{
  "head_dim": 96,
  "qk_norm": false,
  "attn_scale": 0.102,
  "init_std_down": 0.0257,
  "optimizer": "muon_variant",
  "decay_fraction": 0.346,
  "train_tokens": 93720000,
  "steps": 5721,
  "dataset": "wikipedia_en"
}
MLP neurons of a small language model. Each row is named by its layer, matrix (up: input weights) and neuron, and shows model dimensions 32-159. Each number is 50 + 15 x the weight over its row's rms, rounded and kept within 0 to 99.
A block is one neuron, or neurons of one layer that tend to fire together. After each block is what it responds to, as a language model described it from the Wikipedia text at the highest values.

L6.up77:54 22 39 76 60 44 48 47 80 65 28 56 64 46 70 48 30 49 42 47 37 61 55 65 46 67 42 34 59 42 44 61 77 44 36 51 38 34 38 91 51 52 71 34 50 59 65 56 36 52 47 39 47 59 39 37 55 46 35 51 67 40 55 78 67 51 30 55 59 33 50 41 41 35 50 81 46 55 57 60 43 36 43 65 65 32 49 49 31 31 58 60 48 56 67 41 76 64 62 32 57 39 47 42 33 50 48 59 37 53 75 34 44 08 40 49 45 75 53 71 49 48 61 50 38 95 34 30
L6.up276:57 52 64 51 53 51 39 71 74 49 34 46 47 59 55 67 33 62 36 35 52 42 40 47 63 37 39 37 48 59 66 64 47 29 46 81 54 43 25 62 64 40 44 72 68 44 48 56 40 45 21 71 61 23 59 49 57 47 30 48 62 48 51 82 66 73 49 56 52 39 43 27 46 49 67 47 37 56 39 20 23 37 71 48 20 11 65 62 58 64 54 70 50 45 60 29 61 36 51 43 51 50 39 57 55 67 55 36 50 49 57 51 49 67 52 42 44 50 28 24 43 44 59 53 99 82 26 46
L6.up362:51 66 35 61 51 34 74 42 19 46 55 42 62 35 52 62 83 44 60 48 68 50 37 36 45 76 27 40 47 53 37 49 82 56 10 37 59 37 50 60 38 51 44 43 65 47 39 47 42 55 51 31 63 54 68 24 27 51 44 47 30 41 64 18 56 64 80 56 49 40 35 35 14 67 65 34 60 60 45 26 39 54 46 22 54 40 72 58 57 56 51 39 58 25 44 31 66 76 26 43 55 33 37 40 53 47 62 46 64 37 22 38 95 83 52 57 44 48 36 59 47 27 46 52 56 52 35 60
L6.up503:65 58 45 16 41 48 47 51 26 26 29 47 37 55 63 83 64 35 42 60 28 79 45 32 45 81 24 46 70 40 54 44 49 35 41 41 56 53 51 57 50 69 63 43 56 51 47 46 49 76 47 40 50 56 46 59 45 40 26 59 57 42 53 59 31 31 50 23 49 53 53 68 20 45 61 62 37 57 42 22 60 53 57 32 79 42 48 51 49 73 45 56 67 45 46 53 66 68 64 49 47 38 24 59 36 31 22 49 66 42 31 43 48 39 49 50 48 63 46 34 52 54 58 35 69 50 42 84
L6.up563:60 47 61 45 67 43 39 38 59 52 44 47 47 56 39 54 59 45 67 69 48 61 24 64 52 62 32 56 43 57 69 54 70 51 46 33 58 45 77 57 55 47 79 86 56 33 59 31 36 49 41 58 45 58 45 60 63 10 53 53 15 56 45 53 66 64 63 57 63 57 31 69 43 38 47 36 47 39 59 00 52 84 30 12 52 36 61 62 33 62 59 36 62 72 63 56 47 74 47 43 45 31 56 54 35 47 35 63 51 61 38 46 65 50 60 67 39 34 37 46 60 36 43 42 45 57 45 58
L6.up579:43 51 62 49 51 17 63 54 45 73 51 52 59 58 39 37 39 51 54 76 56 36 55 85 41 43 57 60 73 38 42 38 33 31 43 40 42 52 27 47 54 39 48 68 23 43 54 73 43 62 30 73 69 63 65 49 46 38 66 34 49 23 68 69 68 76 57 54 35 18 54 48 29 25 60 30 27 62 49 63 51 41 74 47 82 41 62 54 38 54 55 87 47 31 32 38 61 65 33 62 71 26 67 50 59 51 46 45 67 26 63 76 45 53 58 63 28 42 53 46 45 39 51 70 37 70 47 51
L6.up647:41 24 51 58 58 41 45 70 38 65 40 42 54 71 31 64 57 53 56 35 40 59 51 50 50 38 54 43 56 61 45 62 82 75 77 41 66 49 49 64 19 46 51 30 41 84 80 55 54 30 10 69 52 47 42 78 38 28 70 54 41 41 48 39 65 71 53 58 39 33 26 37 66 37 73 42 62 55 48 71 41 41 22 48 56 04 72 64 63 59 64 50 37 63 60 69 63 76 41 52 68 51 55 38 57 40 66 47 58 56 52 79 37 46 54 26 61 62 53 49 83 74 51 61 47 57 24 71
L6.up654:48 57 43 34 55 50 58 40 32 73 44 39 41 68 49 50 57 63 42 64 55 71 62 94 38 29 39 48 53 76 49 62 45 70 61 53 70 44 50 58 39 54 81 59 46 58 66 59 56 70 34 64 49 56 61 61 46 52 49 41 34 61 82 41 80 93 54 56 65 59 43 63 26 34 56 69 61 46 63 53 64 48 60 55 34 29 86 28 40 36 56 80 27 45 46 63 47 50 39 56 60 41 46 40 26 56 61 53 55 30 43 60 49 38 15 36 42 27 39 35 54 26 58 39 40 51 44 82
Modal verbs and infinitive "to" right before a bare verb, e.g. would be, must determine, can occur, aimed to raise.

L5.up524:49 46 32 72 46 55 42 61 66 60 48 70 79 77 43 42 52 73 55 23 31 43 35 40 52 73 53 60 32 25 56 57 50 29 26 43 33 59 47 38 51 42 36 61 59 41 57 73 28 48 59 56 52 51 44 48 38 36 62 70 45 41 74 51 52 54 43 42 60 46 31 65 80 44 75 64 37 60 08 27 75 62 67 47 48 49 69 35 44 35 47 51 62 36 34 61 57 70 20 60 22 62 56 66 58 58 71 66 28 51 57 58 66 45 53 46 51 72 51 26 74 41 50 40 36 42 26 67
Bare space tokens right before a number following quantity words like over, nearly, an estimated (over 15,000; killed 24); weakly, mid-word fragments and not.

L2.up76:39 37 57 19 51 69 70 41 51 66 51 55 37 12 61 63 63 66 72 44 53 51 65 35 51 46 37 51 44 48 57 44 53 47 59 49 61 25 73 76 62 68 67 49 40 26 53 49 52 59 59 46 28 28 63 37 58 53 72 79 71 79 42 45 66 28 50 70 40 62 48 41 39 31 53 93 49 73 64 60 51 56 59 57 39 42 58 68 33 49 62 74 27 61 58 45 45 55 26 38 14 80 67 55 46 43 88 54 63 48 39 54 56 42 34 40 44 46 71 60 36 46 30 38 48 37 61 69
L2.up142:40 51 34 77 64 47 77 47 89 56 55 52 63 19 47 57 29 46 66 59 88 32 60 59 35 63 42 61 53 43 64 30 60 46 63 45 38 47 36 69 33 55 75 57 45 52 54 55 33 73 40 65 37 50 67 64 66 48 53 69 72 51 58 31 44 61 54 40 34 53 36 55 33 50 47 31 49 32 26 32 73 80 32 70 63 22 58 90 59 49 56 30 35 58 77 63 71 63 33 59 29 47 25 52 71 78 65 55 38 51 34 39 69 37 42 54 68 44 66 61 68 48 50 56 35 59 55 60
L2.up174:56 51 24 52 44 14 65 60 62 59 65 76 83 38 38 84 42 47 14 44 51 22 52 37 57 87 70 45 31 51 70 60 22 50 62 67 64 20 42 68 72 32 72 52 59 77 49 44 54 46 65 64 36 71 64 42 56 41 60 54 59 31 44 42 41 51 45 44 58 51 40 52 66 41 50 48 56 32 89 36 67 56 54 45 39 42 68 35 57 51 23 54 70 61 58 53 77 74 60 09 34 47 58 28 61 74 60 24 31 56 56 82 69 64 43 39 44 36 41 49 50 50 48 32 42 56 26 63
L2.up253:65 58 43 32 55 25 63 33 67 62 35 67 59 44 21 65 56 58 65 63 59 52 68 34 50 75 57 25 61 51 59 54 59 66 46 52 23 46 40 62 41 58 61 56 52 41 33 58 38 28 54 54 40 43 79 44 57 53 43 40 48 31 48 26 43 73 42 47 42 85 35 70 63 61 53 49 34 56 36 61 55 81 52 43 45 08 86 66 71 42 57 78 37 42 62 29 47 46 23 25 28 43 35 55 43 71 53 36 61 59 54 62 83 55 51 51 66 56 60 61 22 43 56 33 40 49 46 52
L2.up329:35 76 35 31 60 39 58 63 40 39 18 25 73 35 51 74 08 28 46 58 86 30 59 55 46 78 61 54 48 39 67 46 58 65 30 56 40 32 70 46 66 41 56 74 68 35 48 46 29 38 60 62 06 42 55 44 64 72 25 52 04 28 33 57 50 52 52 44 36 70 46 40 36 49 42 41 37 56 62 50 27 43 54 41 41 59 55 42 44 54 57 29 73 65 50 25 64 30 34 47 62 53 62 29 69 67 42 32 63 64 47 46 53 25 37 52 51 41 61 60 52 38 66 58 28 40 44 42
L2.up374:43 44 42 72 60 35 82 46 32 72 63 41 53 76 21 65 62 62 68 84 64 45 36 32 45 57 51 65 63 34 43 44 51 55 34 47 43 37 51 27 53 49 42 56 69 51 45 73 48 51 51 56 70 45 53 31 52 52 56 45 38 30 46 38 46 76 38 52 50 65 58 54 42 42 20 24 10 27 50 40 74 69 39 49 57 55 48 37 33 40 34 37 32 60 52 82 43 54 55 29 31 47 36 45 39 49 56 59 50 41 38 61 66 64 31 68 83 61 56 89 53 38 92 58 52 60 54 52
L2.up554:53 43 66 32 76 53 29 66 52 69 53 51 63 51 48 47 42 25 60 36 99 49 77 67 36 72 45 63 46 41 72 46 88 65 40 65 30 66 34 59 57 58 31 48 56 42 40 57 36 53 56 73 32 37 51 41 43 68 52 63 48 49 58 55 41 60 72 74 52 44 30 56 41 30 72 46 59 84 43 47 27 76 50 53 44 27 74 79 58 22 57 60 56 15 60 53 42 44 47 64 40 69 32 62 60 48 63 72 40 33 65 48 68 63 36 17 59 47 53 43 58 58 31 57 68 52 46 53
L2.up708:09 41 50 66 49 28 52 59 67 46 45 65 68 46 67 65 81 24 47 30 43 58 59 41 11 45 35 42 50 57 56 48 51 59 49 20 44 15 27 46 32 65 63 42 58 66 74 69 25 66 30 78 31 55 51 29 32 60 35 55 43 49 69 32 48 72 59 38 56 59 33 36 58 27 48 39 66 54 39 33 75 56 46 35 51 56 46 36 68 46 35 78 72 35 54 52 55 22 50 71 27 59 46 37 52 53 58 40 41 73 28 61 48 38 33 67 58 55 51 71 28 65 48 70 56 71 31 27
A lone space token right before a number or name in structured text, such as lineup lines after football scores, table cells, or years after in.

L5.up376:65 50 74 29 42 52 66 45 64 65 32 63 55 29 22 52 64 53 52 57 07 37 59 43 56 43 59 53 34 42 53 40 48 36 50 17 44 20 60 35 71 39 60 52 42 46 45 49 23 70 32 39 45 75 48 57 45 55 49 44 57 73 59 50 54 36 41 15 69 58 42 57 34 44 66 42 76 48 41 47 23 59 64 52 76 78 70 49 38 40 54 61 61 41 37 34 63 46 60 61 66 40 48 66 91 54 63 42 60 71 65 51 51 36 50 48 52 59 54 34 72 66 76 69 43 24 45 74
Single capital-letter tokens starting a word, name or abbreviation, e.g. M in Miguel, G in Gone, R in Rowe; also paragraph or section breaks.

L2.up24:27 53 23 56 70 53 48 47 54 45 70 66 65 47 69 71 50 41 47 36 54 40 48 43 31 57 49 37 39 48 38 95 36 49 36 60 67 46 65 05 46 37 29 35 43 64 61 50 43 45 34 67 46 35 55 46 40 51 40 44 32 66 80 43 57 47 84 29 46 48 27 54 25 57 31 56 55 74 50 65 83 60 43 45 61 42 75 32 15 49 43 49 22 47 64 56 48 43 36 24 46 54 58 36 68 48 78 63 58 56 51 37 49 43 46 28 46 61 50 46 56 65 35 48 70 72 74 40
L2.up54:57 67 27 57 36 70 65 71 34 48 48 74 15 45 64 50 33 65 58 49 31 38 40 46 61 63 28 45 66 37 50 41 59 28 49 43 48 39 53 32 47 47 58 45 51 53 99 41 56 51 37 77 15 36 69 63 53 18 59 31 55 64 30 71 46 19 74 60 42 62 52 42 46 39 40 57 62 59 41 39 46 47 23 62 45 33 78 39 33 83 31 50 39 41 56 31 26 36 21 39 49 53 30 56 28 51 48 56 53 58 65 56 44 31 51 28 40 29 82 40 54 66 62 43 58 45 66 56
L2.up60:34 37 31 26 47 36 61 58 59 28 58 37 38 46 35 42 39 59 35 46 56 53 31 47 38 41 47 75 33 38 24 56 37 40 46 42 61 32 57 47 25 39 58 64 66 75 51 26 65 49 34 50 26 40 43 47 34 48 34 56 60 35 44 48 40 56 30 29 56 52 58 48 39 46 46 72 58 20 10 52 35 65 35 25 43 78 75 66 63 22 43 69 61 39 47 31 46 49 46 43 82 41 36 65 07 38 49 66 24 64 31 60 42 51 49 33 60 58 46 32 41 56 63 74 51 39 55 58
L2.up85:60 46 19 33 45 58 63 51 42 50 51 55 43 56 70 36 67 65 43 25 72 44 66 72 29 55 39 62 41 26 52 34 34 47 33 65 68 49 58 62 48 68 31 40 60 68 67 53 56 63 62 54 42 34 51 56 45 42 56 83 33 40 86 76 43 58 38 50 58 26 48 65 35 09 53 50 36 51 49 47 27 39 41 35 55 36 66 57 45 36 64 53 85 37 39 45 35 50 31 34 67 66 54 79 49 71 58 33 49 51 29 54 40 52 33 20 53 56 61 57 42 58 44 38 58 44 52 21
L2.up147:54 49 45 52 38 63 53 57 53 41 34 66 23 39 68 54 33 40 39 55 22 67 73 68 70 59 59 58 47 48 66 43 50 66 53 42 77 37 65 43 45 59 66 49 33 48 76 45 46 75 50 55 31 26 37 38 49 45 64 54 20 20 54 85 41 51 51 42 37 36 45 49 56 47 51 47 41 77 46 43 59 50 51 71 66 31 45 50 45 52 14 54 59 25 14 31 47 39 38 38 59 58 30 67 47 54 53 47 74 54 52 51 22 49 38 50 72 37 76 17 75 56 47 47 20 42 27 50
L2.up378:60 37 67 51 42 38 49 47 49 33 30 58 52 62 61 53 53 56 72 31 58 48 53 66 58 56 37 44 50 59 27 38 58 41 80 42 50 47 87 69 45 42 51 64 17 44 43 51 27 65 32 55 55 70 73 51 62 27 40 50 33 50 25 47 60 23 56 78 36 35 33 70 63 37 47 45 57 46 31 00 46 57 44 15 48 60 35 70 22 49 41 50 48 73 32 38 46 41 47 48 55 88 23 57 46 40 62 45 66 58 28 49 76 47 48 70 69 53 56 36 75 38 60 31 36 34 34 71
L2.up559:44 40 43 52 79 64 74 78 53 52 33 33 33 43 49 44 36 64 35 58 24 28 72 54 58 57 62 67 45 45 58 53 47 56 60 33 67 52 75 39 57 52 49 66 32 86 43 46 40 91 35 60 31 49 58 47 41 47 62 40 24 43 72 68 16 52 47 22 37 39 57 53 47 58 42 52 35 33 30 58 63 73 19 66 54 38 59 55 48 93 50 34 48 46 35 25 56 47 46 45 36 49 44 61 70 64 39 46 56 38 46 50 66 18 40 65 47 48 72 34 54 47 43 34 34 55 20 38
L2.up643:65 59 38 58 56 64 72 50 55 34 49 17 41 51 39 30 57 22 46 50 49 33 35 43 54 50 42 49 44 70 60 72 62 72 49 46 45 50 56 38 53 32 68 52 52 17 58 39 72 51 13 72 50 61 60 50 62 43 47 62 34 66 37 39 50 27 63 54 47 46 63 37 85 40 71 70 21 44 59 64 51 59 25 56 35 44 50 31 22 60 26 62 38 40 57 34 64 63 48 30 36 47 55 70 55 62 55 76 59 37 55 79 25 53 37 51 53 69 76 37 52 68 52 22 48 68 45 12
The word I opening a quotation, reply or song title, e.g. "I believe…", "I'll Be Your…"; weaker on clause starters like they, there, to, would.

L6.up40:65 38 46 65 43 49 39 41 47 45 40 53 65 30 40 60 31 02 46 61 62 73 40 64 46 60 46 18 41 34 56 66 61 19 48 33 58 18 52 16 51 55 76 52 50 50 46 53 26 47 53 59 41 47 61 64 45 42 40 70 48 64 49 70 51 45 48 58 59 36 62 52 68 58 59 57 56 80 64 31 41 40 49 55 41 71 64 43 61 47 66 53 48 52 52 43 40 68 36 48 64 42 62 69 64 39 59 19 79 51 78 60 71 50 72 68 83 22 55 53 49 23 65 77 37 44 50 19
L6.up41:60 28 37 63 42 41 50 49 63 61 71 16 12 43 50 52 63 57 31 71 63 50 57 55 36 43 39 43 52 51 42 73 36 47 68 40 68 64 37 44 38 53 36 60 53 33 48 65 33 44 17 40 65 36 45 39 31 51 51 37 56 57 61 50 52 43 57 54 23 47 34 44 49 03 37 58 33 64 68 54 56 19 48 23 73 84 64 62 45 70 53 63 39 46 91 44 66 20 45 44 62 32 26 31 50 47 48 44 77 66 70 53 34 42 68 56 54 73 48 47 66 62 48 47 48 43 41 40
L6.up92:54 35 46 62 67 68 40 32 41 51 48 55 63 39 24 42 66 53 75 55 74 80 46 71 48 48 16 49 60 56 50 32 53 46 49 72 42 41 37 29 61 65 72 42 70 56 28 39 46 65 40 85 67 37 42 59 43 62 63 62 83 42 75 31 75 33 51 52 43 70 40 51 42 74 63 56 21 59 27 39 60 49 57 32 47 59 53 28 52 45 45 59 49 29 60 31 58 58 24 55 27 18 39 56 66 53 58 46 45 65 45 57 77 36 56 16 52 23 54 39 59 45 43 69 75 46 56 59
L6.up266:70 37 50 53 56 56 38 53 38 61 56 35 18 39 22 66 75 36 38 66 71 91 63 43 57 22 50 96 54 54 33 47 38 56 49 41 63 62 49 37 34 44 81 66 42 47 56 81 15 63 38 59 24 51 78 42 53 40 51 63 55 59 52 70 43 51 54 36 46 59 41 46 50 14 51 61 56 34 45 41 71 42 67 79 55 52 37 72 43 47 28 51 30 52 37 33 76 32 78 41 45 19 39 45 31 67 62 60 58 56 30 55 39 54 65 52 44 52 47 70 60 60 41 66 47 32 33 40
L6.up330:49 02 49 41 67 30 54 57 50 34 50 45 74 58 62 53 50 52 27 45 70 80 52 53 50 62 34 61 43 51 44 44 58 22 50 27 31 43 38 71 59 52 51 47 68 46 54 44 50 69 66 50 20 64 53 70 49 53 50 55 62 68 54 47 26 52 57 54 36 52 42 21 54 57 49 43 54 22 21 58 61 41 81 77 60 60 55 80 47 31 48 45 53 67 48 57 61 66 45 53 27 36 47 53 62 47 66 65 73 33 63 66 43 19 60 73 60 61 34 43 57 45 32 55 65 67 87 30
L6.up406:36 59 46 69 35 48 58 61 56 60 56 55 22 23 51 41 75 36 41 42 64 54 75 57 56 29 36 47 62 78 50 72 43 14 64 38 67 55 38 70 49 63 75 64 56 53 66 68 61 60 48 47 34 44 51 28 45 59 76 57 62 30 38 73 12 50 47 73 43 50 47 53 54 41 38 48 45 60 67 74 43 64 49 61 67 66 77 40 46 55 55 43 38 62 65 39 86 39 42 42 59 45 39 74 64 72 61 36 83 52 50 91 40 51 65 60 50 14 63 51 57 61 58 50 55 61 50 35
L6.up518:56 35 51 35 42 66 59 24 24 51 48 51 37 57 40 72 55 49 72 68 63 80 55 50 50 74 34 40 45 32 34 46 56 48 47 30 62 30 52 18 46 49 74 65 47 17 41 45 55 31 57 57 58 57 59 61 62 51 65 52 42 50 57 49 56 32 46 46 50 42 46 54 41 66 45 52 32 73 45 29 52 30 55 50 27 80 66 55 53 53 45 44 63 52 43 50 56 42 72 54 68 33 43 31 72 59 70 32 71 53 39 76 44 56 76 35 45 29 25 17 36 49 48 72 72 22 39 53
L6.up705:67 38 43 61 32 67 34 51 58 64 42 57 69 79 77 56 91 49 40 48 58 63 21 62 37 66 48 65 69 60 51 44 49 48 44 59 73 36 28 63 47 45 58 49 64 36 54 59 45 40 68 64 64 33 62 56 40 89 28 68 17 79 52 59 73 18 31 66 58 61 41 63 47 65 57 51 68 61 36 81 41 39 43 62 70 48 50 40 40 70 53 66 53 36 50 51 42 48 47 37 29 57 35 37 69 55 84 58 50 30 76 44 58 60 34 48 46 51 46 46 77 42 50 68 28 74 58 25
Short first pieces of words broken into several tokens, such as re, l or C, starting verbs after to, can or will (re|ly, re|duce, l|ose) or surnames and team names (N|assif, C|eltic, C|rew).

L5.up281:85 43 49 80 56 38 38 71 66 56 35 49 52 45 36 55 60 43 73 60 58 51 55 86 45 64 51 48 37 35 60 48 63 39 59 51 84 56 43 67 40 48 41 57 39 70 50 44 47 50 54 71 38 61 30 32 39 42 58 67 55 70 69 53 43 74 40 43 46 47 14 58 32 44 58 61 29 42 46 58 76 66 53 35 78 40 79 73 52 62 50 41 24 40 53 75 50 77 50 67 59 42 55 39 48 39 42 51 85 41 69 51 40 63 84 63 40 49 58 47 82 64 45 60 31 56 67 63
Tokens right before a bare verb: infinitive "to", modals (can, would, must, might), and "not"/"n't"/"also" after auxiliaries, e.g. "could n't play", "likely to emerge", "can be reached".